From a checkpoint of a small transformer trained on Wikipedia: vocabulary 22502.
MLP neurons of a small language model. Each row is named by its layer, matrix (up: input weights) and neuron, and shows model dimensions 160-255. Each number is 50 + 15 x the weight over its row's rms, rounded and kept within 0 to 99.
After each neuron's rows, "fires after" lists the tokens most often just before its 100 highest values on Wikipedia text that the model never trained on. A number after a token or word is its count.

L5.up82:11 38 52 67 67 66 64 25 65 52 50 51 35 34 27 42 41 38 50 35 44 45 42 76 62 73 42 30 61 32 64 51 56 64 48 40 60 62 62 54 46 40 72 61 31 19 66 33 65 55 49 60 47 55 48 41 68 27 47 51 39 47 54 48 41 59 25 62 41 45 57 44 42 42 48 14 42 50 39 78 76 23 55 56 74 58 49 63 21 54 71 48 46 47 48 59
fires after: "0" 66, "." 16, "5" 5

L2.up1172:29 34 56 45 76 50 15 42 53 74 31 43 50 18 25 52 53 28 45 19 46 37 58 36 42 50 70 62 57 50 81 63 34 55 68 60 52 57 65 46 58 31 49 64 63 50 29 67 55 60 62 55 38 37 25 45 14 67 48 41 49 60 51 41 42 43 49 44 45 29 66 50 55 41 27 48 43 52 53 77 75 25 38 59 32 34 30 49 66 50 24 77 47 63 34 51
fires after: "1" 20, "2" 12, " No" 10, "7" 9, "3" 7, "8" 6

L8.up31:41 39 64 48 64 60 75 44 26 59 54 45 26 33 64 64 48 67 73 46 84 43 46 23 41 37 54 40 20 29 30 24 47 51 48 56 54 32 69 57 47 24 68 32 40 65 41 38 43 33 52 47 41 43 36 64 24 59 36 83 46 44 20 41 42 68 77 56 60 27 39 70 47 39 44 31 76 56 64 46 13 52 59 54 56 63 49 61 45 33 60 49 54 58 40 41
fires after: " " 26, "\n\n" 11, " \"" 9, "," 9, " e" 5

L5.up841:52 45 39 68 49 42 58 49 49 58 29 63 69 06 50 48 70 35 36 67 53 06 46 65 53 72 55 52 65 38 49 23 62 46 74 41 30 50 46 29 36 60 14 64 75 69 33 26 20 25 51 52 38 64 25 79 57 59 31 44 68 47 41 48 48 56 52 28 64 47 51 53 54 52 40 51 67 40 63 55 67 59 17 29 54 27 62 33 54 68 57 72 49 52 54 46
fires after: " United" 46, " U" 4

L8.up1140:32 46 59 74 54 81 67 51 65 30 34 66 38 65 47 40 63 68 50 27 29 47 55 42 34 54 59 60 47 56 20 50 58 57 63 17 48 35 39 18 54 74 63 50 26 46 54 53 24 40 60 62 88 44 44 48 32 26 72 56 47 37 62 34 19 58 45 52 49 31 36 35 58 69 10 25 46 35 37 72 71 56 38 50 56 47 86 52 36 46 64 28 64 33 57 34
fires after: "." 52, "9" 8, " " 6, "1" 6, "0" 5, "3" 4

L5.up213:81 71 16 42 52 28 25 43 45 41 76 62 64 63 84 38 42 47 57 39 36 45 44 28 42 56 41 57 64 48 44 49 49 64 22 74 34 46 42 45 63 34 42 51 36 81 62 52 48 41 70 72 57 63 11 47 55 28 49 38 38 44 68 69 61 29 62 45 35 42 55 65 23 38 31 71 57 44 51 55 51 28 56 57 47 83 42 34 50 68 59 52 14 44 51 33
fires after: "," 40, " (" 9, " inc" 5

L5.up449:23 67 66 73 34 26 33 40 57 59 06 37 52 70 48 72 60 54 84 41 50 53 57 68 30 33 34 47 30 36 38 74 46 39 36 33 29 57 50 63 23 46 75 62 39 29 48 74 22 47 58 28 47 54 33 16 48 42 59 37 51 62 59 38 52 48 26 61 51 58 43 42 62 38 46 58 25 56 62 61 50 60 48 66 75 56 28 53 30 53 52 23 53 49 57 53
fires after: "4" 20, "6" 15, "2" 11, "3" 10, "5" 7

L8.up521:28 57 74 80 32 61 44 39 35 38 39 45 58 26 67 54 49 64 47 59 61 25 36 51 35 07 54 77 43 46 22 59 61 66 19 53 81 29 39 29 33 26 56 48 40 38 25 87 71 34 62 80 56 35 26 19 58 47 58 24 37 61 54 56 77 62 50 55 55 41 84 53 74 44 58 44 38 45 46 36 64 60 74 65 40 66 71 72 62 43 72 46 72 53 52 19
fires after: " |" 41, " " 33, "4" 5, "2" 4

L8.up1418:56 50 57 57 87 55 64 38 66 46 40 77 46 55 47 45 40 60 64 22 67 78 35 43 53 26 53 27 53 71 41 60 34 47 44 40 70 31 62 38 50 34 51 64 64 48 49 54 41 64 46 43 42 76 52 59 51 71 83 29 65 62 26 46 41 27 22 48 29 24 47 47 19 57 66 48 65 51 61 41 34 51 71 46 47 55 64 37 64 20 34 26 74 72 71 57
fires after: " the" 29, "," 25, "B" 4, "." 4

L5.up399:72 59 17 75 63 57 39 30 66 83 67 62 24 50 37 48 62 55 56 65 58 44 43 37 68 41 33 60 56 76 64 31 56 41 57 40 55 51 70 64 55 80 58 66 53 44 22 63 54 34 17 47 51 31 75 40 54 91 57 44 71 43 58 25 57 51 48 47 42 54 66 63 77 28 63 40 46 67 34 56 37 74 43 61 19 49 48 59 44 31 57 78 55 65 51 33
fires after: " the" 53, " a" 10, "j" 10

L10.up345:61 27 53 26 21 54 39 72 58 41 89 35 51 58 52 74 40 54 53 48 67 32 41 40 53 53 43 52 40 57 52 57 45 56 29 48 45 26 81 48 46 54 29 55 44 33 56 66 36 58 56 46 43 59 53 34 45 58 57 60 69 43 48 59 65 64 59 53 79 53 61 57 60 54 60 38 66 52 81 33 57 32 53 99 46 31 44 29 40 37 81 55 43 37 50 50
fires after: "2" 24, "3" 15, "0" 10, "5" 6, "6" 6, " |" 5

L10.up432:49 39 38 40 83 58 40 56 79 55 57 40 44 91 54 46 18 43 90 57 38 63 75 35 70 46 31 60 47 58 33 25 62 62 61 42 36 41 43 41 60 30 43 63 52 41 49 57 63 46 42 48 45 61 59 59 47 19 51 69 67 40 54 40 25 61 47 69 31 27 38 63 56 45 48 38 42 65 67 60 55 39 47 55 56 32 74 61 56 52 45 28 54 39 54 36
fires after: " |" 49, "0" 10, "1" 9, ";" 7, " /" 5

L8.up1223:50 39 88 67 76 64 69 44 63 42 58 60 35 51 68 53 55 61 39 22 53 37 63 35 34 52 62 51 63 58 68 47 35 27 67 23 47 54 21 29 37 58 65 58 93 47 99 21 62 58 24 69 47 31 55 47 44 54 56 52 31 44 52 31 78 72 55 60 60 58 42 41 41 27 59 47 40 48 49 59 82 73 21 20 45 51 55 56 69 39 39 43 62 64 49 29
fires after: "9" 36, "1" 8, "8" 8, "6" 6, "0" 6, "4" 5

L5.up592:26 32 43 21 69 35 37 67 68 51 62 40 54 50 50 50 59 75 32 57 52 49 31 48 58 55 62 70 34 68 64 75 35 42 52 55 45 33 33 33 18 72 86 26 80 50 74 52 44 58 45 54 67 44 38 52 17 82 50 55 75 54 44 23 52 27 39 47 34 51 71 37 79 70 38 31 60 86 54 31 65 65 41 58 49 29 50 55 34 42 52 21 32 60 67 44
fires after: "1" 29, " (" 6, " d" 6, " /" 6, "-" 5, "/sq" 4

L5.up364:51 37 84 60 66 82 36 49 59 59 30 44 32 30 57 33 47 63 52 22 50 42 52 43 43 69 47 52 39 40 46 78 33 58 59 52 58 66 79 54 57 38 47 49 46 55 70 25 35 39 67 54 29 52 44 66 07 46 55 62 41 18 51 65 57 53 39 34 59 80 61 61 76 28 42 61 30 55 58 57 64 50 72 76 40 52 34 51 50 65 48 45 50 68 46 26
fires after: " the" 53, " –" 11, " |" 6, " for" 4

L2.up530:38 75 39 70 11 48 43 61 57 47 46 75 41 31 50 95 43 33 36 29 67 26 64 64 51 44 45 52 45 43 53 87 35 73 44 39 66 63 88 51 40 59 52 58 63 75 63 28 46 37 56 71 41 52 55 60 36 55 52 74 45 38 56 33 39 54 49 61 65 36 58 69 56 30 61 61 33 43 46 51 12 28 54 58 42 45 37 50 48 50 48 57 53 82 60 60
fires after: " the" 22, " (" 14, "S" 11, " \"" 7, " |" 7

L5.up1305:47 48 60 36 25 79 57 55 47 43 74 33 60 57 44 78 64 36 57 74 37 53 42 49 65 40 52 34 49 47 49 64 48 55 56 40 51 32 26 67 30 34 60 30 35 53 56 46 34 49 45 40 38 48 82 57 71 66 68 48 66 43 58 36 42 31 56 29 63 50 45 33 45 50 50 55 75 29 65 84 41 32 61 55 67 41 62 51 45 59 63 49 48 53 46 56
fires after: " |" 28, " in" 16, "6" 6

L2.up452:70 44 38 77 59 75 28 54 51 27 51 62 48 26 60 50 44 85 57 37 18 67 65 11 26 56 54 54 39 75 35 65 49 64 53 38 30 68 62 55 41 55 43 54 76 39 60 43 33 49 53 55 78 61 45 67 50 46 46 46 59 29 66 42 69 38 35 34 44 43 42 53 64 61 23 48 50 33 35 59 27 37 64 37 59 67 57 59 50 44 35 34 58 41 60 43
fires after: "2" 94

L2.up1205:66 59 16 64 43 57 52 57 70 42 45 45 67 55 24 60 46 30 48 44 47 43 64 66 61 56 56 59 49 40 37 39 35 72 22 51 35 30 40 00 40 57 44 52 60 23 50 66 44 63 59 51 51 34 43 36 54 24 68 68 40 52 36 29 50 63 37 38 67 30 32 46 60 40 38 45 57 52 72 49 49 34 26 46 47 38 60 43 45 32 24 67 45 41 70 44
fires after: " in" 22, "9" 13, "0" 10, "In" 9, " In" 8, "3" 6

L2.up32:42 77 28 59 38 79 56 60 51 69 54 56 53 48 58 36 83 43 52 52 25 70 28 48 92 72 55 63 54 44 53 65 53 40 47 45 60 55 81 60 66 54 63 44 42 58 34 55 45 42 48 57 33 45 43 51 48 52 44 14 43 39 32 46 47 70 68 61 56 56 65 80 71 53 52 40 71 41 67 50 38 78 34 54 57 56 66 48 59 29 72 18 26 41 50 49
fires after: " " 52, "0" 17, " (" 13

L5.up176:65 84 45 48 65 43 43 43 23 66 50 41 37 58 56 53 57 49 48 49 39 44 46 52 38 42 35 67 59 73 15 60 35 61 69 54 34 37 53 27 44 41 12 70 29 46 41 68 46 70 53 32 27 68 55 38 15 56 64 90 53 43 33 48 61 22 68 68 68 52 48 33 70 54 52 74 71 59 46 59 76 37 50 63 48 44 60 77 38 69 61 50 72 54 59 54
fires after: "0" 26, "9" 16, "2" 15, "8" 12, "5" 7

L8.up988:51 51 53 68 34 64 18 46 45 48 75 71 37 35 74 56 64 38 36 53 23 70 68 71 54 83 46 38 48 68 57 30 52 42 33 68 44 50 56 44 50 35 48 56 57 56 28 52 47 55 55 56 82 59 50 41 63 48 64 43 54 61 57 48 85 56 38 50 75 54 36 58 49 22 77 62 37 71 30 74 25 43 65 30 70 54 59 35 39 57 28 40 47 69 36 59
fires after: "." 29, "-" 14, " |" 12, ":" 5, "==" 4, "===" 4

L8.up442:37 45 56 69 49 63 71 42 35 63 37 50 67 64 44 52 37 34 62 49 40 84 31 31 71 34 63 28 35 42 34 32 51 50 38 56 74 39 61 71 47 53 55 48 30 48 85 58 18 39 73 46 31 42 48 41 62 49 26 37 35 40 50 63 48 21 38 57 24 33 51 41 28 65 60 58 52 57 60 38 62 99 68 59 57 61 44 41 59 41 40 41 28 69 44 46
fires after: " |" 23, ")," 13, ";" 11, " Sel" 10, " " 9, "0" 5

L8.up316:36 40 53 55 43 70 94 39 51 67 67 50 30 49 35 50 81 47 68 71 56 36 85 38 49 83 56 61 26 53 45 56 38 56 61 48 37 53 11 23 58 83 63 51 34 60 50 22 36 50 36 31 69 40 36 44 62 63 64 71 36 16 39 30 71 52 51 33 42 35 42 34 34 54 56 52 34 34 69 81 42 47 52 52 46 47 63 41 87 30 40 42 53 49 47 22
fires after: "0" 30, "9" 30, " " 4, " living" 4

L5.up695:49 58 49 67 42 48 50 59 49 73 69 49 62 69 58 63 62 61 59 47 61 30 40 66 46 40 63 19 63 60 48 04 53 51 39 37 40 49 60 39 53 73 23 81 58 53 53 58 37 31 56 11 34 33 53 65 65 61 33 55 77 50 62 26 52 41 64 49 21 43 72 44 53 63 55 67 14 79 49 37 50 65 39 60 54 77 60 76 32 64 65 52 52 47 73 23
fires after: " the" 31, " United" 7, " Port" 4, "st" 4, " cour" 4, "London" 4

L8.up681:40 55 40 69 30 55 50 42 42 70 27 39 51 44 34 55 42 54 17 49 45 89 72 28 52 56 47 49 50 68 52 18 60 68 40 52 29 72 52 50 36 68 51 48 67 82 21 45 31 26 54 54 66 30 52 31 52 41 35 40 55 15 49 38 70 57 13 30 63 48 61 32 37 54 43 35 49 66 89 61 50 61 35 51 47 27 51 68 77 32 53 16 47 54 53 32
fires after: "-" 31, "9" 12, "|" 11, " " 8, "0" 5, " Summer" 4

L10.up346:42 64 38 80 26 39 55 70 64 46 25 17 58 57 63 66 47 57 64 62 60 49 50 57 55 63 49 70 49 53 36 22 46 64 04 27 27 48 66 18 52 36 64 24 61 69 50 91 58 46 62 84 50 38 48 43 14 44 54 43 31 60 27 63 45 53 55 46 72 67 44 50 50 59 35 46 38 44 75 39 45 33 60 60 49 71 52 73 33 76 66 46 67 57 61 55
fires after: "9" 36, "0" 27, " " 7, "–" 5

L5.up1230:38 43 56 54 40 76 51 51 53 32 51 61 51 55 53 27 78 33 57 45 25 63 51 38 50 50 58 25 55 41 46 54 52 60 45 65 53 47 81 52 25 37 27 47 54 45 33 49 58 71 66 64 75 49 81 45 20 31 49 41 44 30 55 39 51 25 63 34 56 65 36 44 63 41 12 56 40 56 50 67 57 45 60 68 74 30 54 68 41 44 58 45 60 59 44 65
fires after: " the" 45, ".\n\n" 15, " in" 11, "The" 5

L5.up264:33 33 52 28 53 69 34 52 70 53 70 47 26 54 52 61 64 53 39 69 52 32 58 33 39 51 40 50 56 50 52 81 68 60 67 62 51 60 88 33 48 64 53 65 69 53 27 88 48 42 35 66 76 31 48 44 33 44 48 61 62 42 77 57 53 47 68 55 64 72 25 59 80 26 66 50 72 64 66 60 09 53 43 32 49 36 70 43 70 35 62 54 47 85 49 77
fires after: "," 32, "." 12, " it" 4, ":" 4

L8.up27:69 39 52 36 26 70 62 66 71 23 44 73 57 59 57 70 79 35 37 59 50 67 53 39 37 64 66 17 37 45 57 60 52 45 70 32 39 58 38 29 57 37 51 65 63 76 41 26 30 41 75 61 34 52 53 48 37 61 53 59 48 53 36 61 40 48 37 36 44 42 43 78 45 62 35 63 55 49 29 15 58 54 60 66 82 34 42 28 44 51 43 41 23 32 50 49
fires after: " at" 42, " the" 13, " At" 9, "At" 5, "1" 4

L8.up1212:42 64 41 65 65 71 48 52 26 37 34 42 48 34 43 25 28 54 30 49 58 11 39 42 48 42 51 52 68 40 47 69 41 67 44 61 68 38 67 52 59 74 34 66 33 76 65 54 72 57 57 30 03 76 30 46 64 68 30 30 65 49 18 49 50 49 41 60 64 36 61 55 70 46 44 71 67 16 43 30 68 71 30 53 37 29 48 41 53 47 45 18 49 49 60 35
fires after: "0" 39, " the" 19, "–" 9

L2.up1256:25 48 28 48 47 34 42 43 44 14 28 69 49 31 83 43 90 29 15 34 44 50 57 69 40 69 55 81 57 47 44 52 58 51 54 74 52 51 55 41 47 50 50 59 70 41 51 56 66 36 51 63 60 58 31 48 61 62 29 61 28 48 15 59 83 64 52 20 44 58 40 41 49 51 47 68 32 39 39 78 25 49 48 33 61 54 40 26 74 36 59 31 44 53 48 30
fires after: " " 44, " (" 6, " The" 6, " the" 5, " v" 5, " em" 4

L8.up466:62 57 42 70 52 64 62 59 61 45 54 39 26 42 29 68 47 48 57 52 63 56 46 60 54 25 76 50 62 31 69 22 35 41 22 66 66 29 64 59 53 52 31 48 70 34 82 72 77 62 44 72 36 38 60 55 46 58 51 70 73 32 55 63 35 37 19 24 50 44 33 66 81 63 42 31 29 43 55 47 37 35 53 49 37 53 55 70 28 55 16 39 49 51 46 65
fires after: " (" 50, "0" 27, "1" 7, " " 4

L5.up1243:36 54 70 57 44 42 31 59 47 33 46 28 52 64 45 38 52 74 42 79 47 18 22 47 61 39 85 64 39 49 41 31 45 33 65 86 42 45 41 54 47 74 56 51 67 43 42 55 32 63 72 26 76 39 35 67 44 88 33 36 62 45 64 59 39 56 39 15 66 29 31 58 57 25 62 29 42 58 49 30 37 33 26 43 60 85 60 76 31 46 51 24 40 46 73 46
fires after: "-" 55, "==" 14, " Apps" 6

L8.up432:05 67 45 53 75 65 55 50 39 56 47 65 34 27 42 38 66 29 49 23 55 58 50 34 79 45 43 57 57 45 62 44 62 40 42 58 41 70 61 50 53 33 61 49 44 46 53 93 71 33 26 52 62 56 40 29 75 18 64 44 30 52 41 65 23 51 73 31 86 51 41 69 20 38 43 25 48 55 58 63 59 58 64 35 51 64 23 45 64 73 35 30 57 57 74 72
fires after: " " 56, "R" 4

L5.up1061:27 64 53 49 36 30 54 58 57 36 40 55 36 42 50 46 52 33 50 41 53 46 41 73 56 46 51 50 70 56 25 49 55 43 54 61 78 59 43 56 53 38 59 46 43 55 43 72 45 54 63 49 57 27 34 68 85 27 46 46 49 61 42 75 62 63 40 63 60 36 51 34 45 49 50 20 30 15 71 72 47 40 59 11 61 66 86 51 72 45 59 45 25 57 48 59
fires after: "0" 36, "-" 12, " " 8, " (" 8

L8.up1093:39 56 77 44 70 42 76 57 62 61 55 47 80 41 29 72 23 45 46 48 49 53 74 63 38 33 78 43 53 70 55 41 35 70 65 54 61 49 44 56 42 48 78 69 63 30 31 36 44 52 53 45 54 36 15 38 37 66 51 47 36 36 42 41 64 54 51 54 33 43 51 52 21 49 53 43 64 44 68 64 46 53 33 34 75 64 80 48 44 43 29 65 89 69 30 27
fires after: "2" 19, "1" 16, "3" 11, "4" 11, "6" 7, " Pre" 6

L8.up758:59 75 39 66 31 61 46 32 38 57 51 72 49 57 55 60 36 32 61 72 27 61 50 27 50 66 56 74 56 42 56 72 69 41 31 43 52 57 38 61 37 39 67 92 50 33 33 48 59 60 37 28 22 56 57 33 18 48 61 53 56 27 45 45 39 30 43 73 36 78 45 58 59 09 81 60 51 74 46 55 29 27 61 38 41 72 56 43 47 64 32 29 67 59 85 52
fires after: "3" 30, "2" 29, "4" 11, "1" 8

L5.up1301:57 56 56 53 80 37 59 52 57 30 42 48 53 22 54 83 21 17 42 67 61 68 62 32 43 25 36 12 42 45 44 47 68 67 56 49 68 58 38 33 40 68 63 53 40 52 43 42 37 40 57 49 30 64 55 45 33 77 52 52 44 37 44 62 64 49 47 53 33 48 20 46 38 64 47 22 82 50 44 65 49 52 55 38 72 56 68 41 44 65 45 34 74 70 48 35
fires after: "1" 32, "2" 19, " " 18, "3" 4, "0" 4, "6" 4

L8.up1383:24 28 48 41 14 67 44 41 60 41 44 55 55 48 49 52 77 54 46 19 66 66 64 36 47 45 71 86 50 48 41 33 33 54 57 27 33 59 64 59 55 59 56 70 51 19 49 58 17 28 41 53 53 58 61 53 33 48 45 29 38 44 30 58 44 52 61 42 09 67 34 16 65 57 31 60 62 50 42 63 66 38 69 36 69 80 75 35 67 39 77 45 66 46 63 27
fires after: " |" 46, " " 10, "." 6, " Vid" 5

L5.up206:37 28 37 64 52 76 38 70 44 49 33 42 32 30 44 25 57 67 29 57 58 71 55 31 49 21 87 27 55 59 64 37 55 76 17 70 49 52 77 35 43 25 48 63 42 43 44 30 57 50 46 34 54 56 42 54 44 65 56 62 25 41 34 57 65 49 54 48 54 53 30 47 35 44 46 76 62 58 46 43 55 51 55 45 75 59 28 69 65 32 32 41 58 47 57 55
fires after: " The" 18, " the" 18, "The" 9, "." 7, ".\n\n" 6, "2" 5

L8.up1154:35 48 40 57 29 49 97 34 33 32 55 66 57 55 29 54 21 52 82 36 27 42 40 57 57 67 55 76 45 63 58 67 68 62 51 73 66 74 56 45 52 45 80 61 45 84 51 62 64 41 37 61 36 45 46 40 71 57 63 72 53 66 27 60 52 38 26 81 51 36 42 58 67 42 58 35 56 66 68 29 79 25 42 59 78 52 69 60 64 57 30 69 51 67 89 32
fires after: "0" 19, "5" 15, "8" 10, "1" 9, " in" 7, "2" 7

L10.up1172:47 25 44 37 44 50 41 62 57 42 36 25 54 60 39 68 24 31 59 30 71 36 60 44 81 35 78 69 52 49 26 40 49 43 36 64 33 32 52 30 80 32 66 51 50 37 50 56 72 42 16 70 49 68 54 46 47 31 45 56 61 52 39 42 60 12 62 56 42 69 43 76 36 26 34 60 82 48 66 43 74 57 59 24 30 54 51 48 59 40 46 34 77 37 69 22
fires after: ";" 34, " |" 28, " /" 6, "3" 4, "5" 4, " |\n" 4

L8.up415:27 71 60 80 79 41 28 66 66 51 43 50 10 31 61 48 64 24 50 54 54 48 65 51 68 54 71 52 54 67 47 66 38 72 44 52 53 47 51 43 45 60 35 43 50 60 73 39 63 63 65 38 69 55 50 60 40 82 49 49 29 30 21 33 56 35 54 52 41 40 28 47 57 44 32 40 57 46 42 47 68 60 57 56 32 16 61 43 50 34 57 60 57 73 23 34
fires after: " |" 26, " " 25, "2" 8, "0" 6, "1" 6, "6" 4

L10.up862:44 61 36 59 33 43 42 15 64 47 55 16 62 26 57 33 50 62 41 32 19 64 15 76 59 67 49 42 37 43 39 46 51 29 41 48 22 62 69 33 63 60 39 54 21 61 57 29 05 35 52 50 42 56 29 75 42 47 44 40 36 41 48 57 35 53 85 34 61 35 41 51 62 60 69 43 62 54 51 59 42 74 58 79 55 66 64 68 43 58 32 44 53 47 69 73
fires after: "0" 63, "9" 20

L5.up1307:52 51 63 69 60 54 68 54 14 31 50 39 12 33 38 48 56 47 29 57 40 44 53 40 77 60 48 43 63 39 67 33 41 60 30 53 71 47 56 46 39 45 63 35 45 19 37 45 40 63 46 60 37 49 62 41 35 58 60 52 57 46 74 50 57 50 48 28 62 62 80 48 50 23 23 59 36 53 59 68 41 47 68 63 53 31 25 54 30 58 44 42 38 33 58 45
fires after: " the" 25, " The" 23, "." 9, "The" 8, " but" 5

L5.up535:57 47 55 78 56 57 62 45 70 42 40 59 42 42 39 41 64 69 30 50 28 49 53 44 63 41 37 35 38 50 67 67 61 64 55 27 32 36 77 60 49 30 17 61 74 72 46 49 19 52 60 50 34 31 43 28 50 36 33 52 56 36 47 58 62 50 31 15 25 52 30 51 85 49 39 61 50 71 32 38 56 58 81 48 58 46 64 47 28 55 56 50 36 19 61 37
fires after: " the" 55, " at" 8, " to" 6, " The" 4

L2.up594:21 58 86 50 68 62 47 31 62 72 57 57 50 56 68 31 59 74 67 36 30 89 57 48 41 49 52 35 51 65 36 33 19 48 35 40 26 33 81 34 56 49 53 29 35 66 12 60 50 35 64 38 78 32 53 68 34 66 45 84 54 39 43 60 62 39 54 67 41 71 43 48 35 47 58 55 50 84 39 38 61 63 51 52 57 42 53 31 67 39 58 39 36 69 46 64
fires after: " |" 28, " on" 20, ";" 14, "|" 7, "*" 4

L5.up65:52 48 45 46 60 72 48 64 54 56 39 72 34 73 76 27 70 42 42 38 45 60 71 50 40 64 33 37 51 67 48 40 29 28 55 23 19 63 58 36 47 32 54 40 51 35 76 59 47 38 66 61 37 74 48 65 32 31 42 60 33 06 53 34 46 42 27 48 37 60 35 75 47 43 53 48 71 28 60 41 30 08 56 34 50 41 67 58 40 51 65 65 56 32 57 63
fires after: "2" 77, " Sp" 4, " wh" 4

L5.up164:59 45 67 63 58 49 59 47 56 54 30 44 48 44 52 66 53 31 61 57 56 55 41 49 37 79 51 84 16 65 29 28 67 53 17 51 53 54 43 52 54 35 53 41 27 51 71 26 52 40 38 46 25 39 53 26 23 80 54 50 37 25 33 46 58 34 70 45 62 45 29 29 50 49 46 28 47 39 53 60 58 45 50 60 28 27 72 74 72 41 77 59 35 49 65 52
fires after: " " 33, "-" 6, " song" 4, " terminus" 4, " \"" 4

L10.up228:44 22 59 77 52 33 69 58 54 47 48 50 54 69 53 87 32 12 34 50 58 47 29 70 68 44 35 35 60 42 29 52 48 47 50 53 44 66 59 27 77 41 43 59 55 48 47 37 44 43 55 49 42 44 63 42 51 38 47 58 54 56 54 55 67 48 49 56 37 56 40 41 37 62 60 56 54 37 46 38 72 40 56 41 28 50 39 50 46 43 52 57 38 58 69 39
fires after: "2" 13, "5" 13, "4" 12, "3" 8, " a" 7, "7" 7

L5.up322:45 62 30 46 35 40 23 53 56 62 31 69 41 52 38 54 28 29 39 69 68 26 60 68 45 59 39 43 76 69 56 60 60 29 46 45 76 68 44 48 17 36 51 77 67 53 53 41 45 40 33 76 57 40 62 30 48 56 44 55 74 71 25 59 62 43 27 44 08 17 32 48 90 35 39 57 54 53 55 57 65 14 26 45 68 59 54 71 19 42 57 56 52 38 46 57
fires after: " in" 21, " In" 12, "8" 12, "0" 10, "Note" 7, "3" 5

L2.up1479:69 38 63 53 49 53 22 40 32 42 76 61 38 74 92 50 58 42 46 80 51 41 48 40 33 70 65 75 54 50 63 26 43 59 70 45 48 55 40 40 38 57 67 35 68 26 71 65 38 45 19 94 49 35 44 45 54 52 51 42 35 40 49 52 18 23 27 53 46 33 36 55 55 54 55 33 46 60 63 50 62 68 40 48 56 55 73 40 43 52 37 48 67 22 43 41
fires after: "1" 27, "2" 20, " War" 8, " Civil" 8, "0" 8

L5.up792:19 52 53 51 48 44 42 47 41 74 44 31 68 64 33 58 13 51 53 68 53 76 62 73 47 83 50 61 61 57 37 55 48 67 37 30 36 72 59 39 38 49 47 69 42 38 66 38 47 94 62 65 40 40 57 49 25 44 41 63 56 85 53 71 56 58 62 58 62 56 52 65 44 22 52 25 49 41 55 43 53 27 01 46 52 51 42 28 60 31 46 81 78 60 59 48
fires after: "2" 23, "5" 12, "1" 11, "3" 11, "4" 9, "8" 7

L5.up725:33 52 74 59 63 54 33 57 33 28 73 39 63 49 26 44 64 57 20 47 32 41 57 71 55 31 43 46 65 52 57 79 57 30 45 67 27 32 53 70 51 59 46 54 41 71 48 73 58 42 43 58 18 40 45 38 39 52 60 66 54 62 63 40 59 59 68 60 32 55 31 35 57 58 63 41 53 38 33 35 43 52 52 62 37 59 62 40 49 50 82 55 43 93 40 59
fires after: "1" 16, "2" 12, " it" 9, "We" 9, " O" 5, "7" 4

L5.up704:39 36 45 76 41 75 44 34 40 60 65 66 50 29 75 58 83 80 47 62 67 34 26 67 47 30 53 61 63 46 34 48 53 22 51 44 47 19 41 58 82 03 32 58 53 54 55 55 50 54 88 55 61 65 48 62 54 50 54 51 58 31 71 37 38 38 33 34 78 72 32 78 42 42 44 44 44 40 68 62 44 53 57 61 47 48 53 52 53 42 41 39 48 46 31 63
fires after: " " 62, "2" 9, "." 4, "7" 4, "–" 4

L5.up1134:50 58 35 58 34 69 54 36 51 73 22 45 47 55 23 13 50 10 54 63 61 58 54 49 26 36 45 55 29 48 57 72 59 56 00 25 56 57 78 33 35 62 42 56 65 36 46 46 55 68 58 52 32 54 40 60 76 61 67 23 61 51 76 39 72 59 45 51 57 33 59 38 39 56 41 26 49 65 59 70 41 39 67 82 53 52 48 49 36 46 35 72 34 13 59 59
fires after: " The" 16, " the" 15, "The" 10, " as" 9, "0" 7

L10.up1032:35 44 50 61 57 56 62 56 34 60 33 38 43 46 67 59 41 54 45 33 32 34 44 38 41 63 64 49 57 37 51 67 48 50 39 75 63 41 73 45 31 47 59 47 50 69 36 49 42 61 51 19 47 29 69 43 33 29 45 21 59 61 43 52 62 34 57 47 38 29 56 47 42 24 34 40 48 30 27 56 64 37 97 50 64 50 36 44 51 56 60 52 49 51 63 37
fires after: "4" 25, "3" 18, "2" 17, " went" 9, "1" 6

L8.up865:37 40 61 78 35 27 15 43 57 58 54 23 52 56 29 60 38 44 18 56 59 52 39 72 38 67 30 49 66 40 35 60 49 59 40 41 76 53 46 65 47 52 36 40 45 61 32 65 62 44 61 54 34 17 46 34 55 47 14 20 74 45 53 42 54 59 26 30 47 38 29 44 37 72 76 58 74 44 25 30 49 69 54 63 71 63 21 45 55 48 56 49 48 53 58 47
fires after: " the" 21, " a" 14, " as" 11, " an" 8, " This" 4